config.toml
head_dim = 64
hidden_act = "swiglu"
norm_place = "pre"
optimizer = "muon_variant"
beta1 = 0.93
dataset = "wikipedia_en"
MLP neurons of a small language model. Each row is named by its layer, matrix (gate and up: input weights; down: output weights) and neuron, and shows model dimensions 0-95. Each number is 128 + 32 x the weight over its row's rms, rounded and kept within 0 to 255. Numbers have three digits each. A neuron's up and down rows have the sign that makes its largest values positive.
After each neuron's rows, "fires in" lists the words (lower case) most often at its 100 highest values on Wikipedia text that the model never trained on; "raises" lists the tokens whose logits its output raises most directly, leaving later layers aside. A number after a token or word is its count.

L7.gate254:140118136102219124133176153119208144085119126174117153163154122108122099127143139090089146120110121099178141095135095097091113141172148159159146151161132097154131167119119136138125148161127158080095058114124113145165170083132077139163109117073129086141102134160125119111142122118162119145
L7.up254:129169162135162124150131124103170135127091102188104157159101144092102124135136129127136139157114120128106107176140131152106092129163149112148150131071072134159129146128099157092170094145132126118127126173097064166081133099120151165113133151113098082099074091085144047138096121104089096128
L7.down254:141203155147096130114094113198144105067099117179064106158094144162126123107080132054137119106088124137179132090131181118105145157085059063154194107123128150122150127111085093151170177154133125132104137101153164140134139103109123093156059183166109136085109159100114095111180129069108144107
fires in: "over" 14, "about" 13, "to" 13, "around" 8, "than" 7, "almost" 7
raises: " half", " $1", " £", " $", " 1000"

L5.gate358:157123181146148165115126114207103103153174109121086143127173119063146068090123130119092150159196131129147071150170150142136157110138141118116148127132138110111142122145113158105112125038137175098098150161127079140134161119120156152167121126137110170113148158137156116101063103138113093181
L5.up358:161146173076184097146112128168130102207118146170142164130160096058163115113114117137116128127188108185094118080186171072077178134171136170164133148131104123158136128106104138125138107118165119146106170133145131115125172119086168115141091146170156155070202164113137162103118183172163134138
L5.down358:136134194132155135111122139176137165089138106168159168130079116114136168158137104169132054083145178146167161069147142129105132116131066111125181138094121113050081189140039116099133145109125089165077080117139080175102126064123113132170108152101104097161195155055102116142106154174110110162
fires in: "at" 32, "as" 8, "below" 4, "18th" 4, "for" 4
raises: "ones", "th", " least", "on", "one"

L7.gate564:166122118100186109107137148149081170139158133118093129119137188143093121074111132119110088122199066122139118133149119122177135120132127155097100166175127124214093081116129094147106128084103111111119110118122102115151129104126156140138154094184139096090118126170135120154131138106105093135
L7.up564:132158148091084179120151161130056144138157113084122105128179165155129142124119096132144078189092078169113119141114119145169114115128106104083128152105077189159074053126123129146171072176094072141102135096173134082111213062115150129102198145107091141104136156092162157153147094116132122123
L7.down564:145160165100064147093146118125072133153077122138158127116121135092091088157123176141082070127151077148137133208176152087089165154091120136073067150083128124167117105080162045116094105111125114150122141115109097127113156075122116135125153062164161110134129137181110225150160135087088128127
fires in: "for" 49, "forgotten" 5
raises: "ages", " inst", "aging", "ages,", "aged"

L7.gate170:146076167139119127125114150158143134154144106126135107152118177100147100121125114181194167107118094116165120190168157087171075071121176166093119144118109109138206113106125168127124137103142147213098125158168083146150128113110083106103127116183158183094095155157161138186124138102160140081
L7.up170:162117170122076144121140138157121093126145146095118111103123082079147102091118096114169140167154161079196145165147200097148122133120123129148127168192145078153146115113133174105127120103127196110109170116144026159157092144136107111148130113134140134115191107132115122078103121160130099058
L7.down170:114111161152142110134138223151181106128129099104153065156089127129117157141110124126126141106096116144173100160162122145117113102135125101084142192151137138114206049173068179165169181112115103148117166102104181126102186111124107105167089135098144153086130165142147161191077133118175139053
fires in: "has" 25, "had" 22, "have" 20, "s" 5, "ve" 4
raises: " been", " died", " spread", " taken", " failed"

L5.gate408:074125098161144107168161134120120121089204199110188188093170108121103114128082100212119116091136206126197111150123132137096117096125103089153169077096094134141140162145123172091157131152134137081157093090178136153124174191025169115115167100123092081108106140067110199220062125177138108112
L5.up408:148125114149127136137157161165093169110180106151084095139147127082148145154132103124109093126194110116169125126156156121113138177099178131093170124150097186111118151128097116066160152091090124130125169150135093101153063138141153055202131114099123151105104098118131167122177104156143153103
L5.down408:134136156085079134152132107137140143150133171124143125150149173138102136150137112142061080153123091127064101132161140089122126115141151079119087145142148134139181170137151105115129128133090152136126170188192153088089129133192155129150109126115119121082126153129129131175130166118118107120
fires in: "for" 77, "where" 7
raises: " example,", "ever", " example", " purchase", " inst"

L5.gate833:095073122155185141138146146137120083107086125110117083131126155098066107126095148120088159119156126148151133162115112128076124133119160148164115136095116118106150170073085085036186098123129149131128097132081098153146143097107108110160128137117179153129123129122086150122144113178101127104
L5.up833:070089118167072153120179095134086113119073093147131128115134178181069122128119109138145141206141091092109167133076111101135155159158129101155095102121135190100123148122028122075125076175071094185115107117113102159153171075111142146170113157118135127121109157139137174116152114150165135153
L5.down833:091136150099086120117135118122134088147117169160150058130082140133124114070142093110113106091119059153151142163117118139128133158134140105079154098117172145104151114120106167130159079102110113145129077137157119068169112155188142168170121113117108067063137192110121131113137163123168107130
fires in: "national" 20, "international" 17, "world" 10, "s" 9, "selected" 5
raises: "ly", "ly,", ",", " times", " extens"

L8.gate211:097053104126129057095100109070074181074109142099134114094161129193135162138145090076112150132105145129178094152158101111189089152105159088105072091149138155156156166145121137118072167110111170124124126148123110106157151070126145103129084122153136075036116117121114043092097093146058134112
L8.up211:097133141156101089091130087172144151139100196150175136092123089141113212101174130126154146138097118139135111135086092087184105128103129150091138122133128133154103126107097127081089157132094087124122096135138101135114124132168146055097095133093203111209055111126170089132122120125112161150
L8.down211:133153097105159090168119172072138102101108076110072076109130114141159117120074099089134158085123090091163122089078110074085092171124121158140161135116171144149136088111142154160021112072151029100102132145104127141092168154180153136134113065120168133064119124109150132090104134229187166092
fires in: "which" 37, "and" 19, "as" 17, "who" 9, "they" 8
raises: " were", " are", " meant", " could", " have"

L8.gate42:188121099119116137161114104088118131155121140111169226197170144122121128136107186121142192155160078089096130109059094161200130068165187158157144171111151131113183121100092132150159118115080084133207083151067086136122147134171133152107096102169153202115156171125103188165171119101197106111
L8.up42:133072178120088118142127176063093184165123129110104144153210144068108107184129142058105029146146146123134120072171127092159104108117137136110151124142169139156146112107121128163074157119170164196141118124165153136135128116137139119097139133127150093101052121157142101190135064077120092158
L8.down42:095118122191159104129159138139070098133209110132111167103167117097118103105068130097135132133111127084130084130119145123165113134122127118094127164129136111184158172140117100107153138145125120058143104155080087125081117094200080158124142149176102136043065095134127062125142128177169166081
fires in: "aporhina" 27, "cleidion" 11, "trenholm" 6, "arita" 4, "guelb" 4
raises: "hel", "ear", "rug", "a", "her"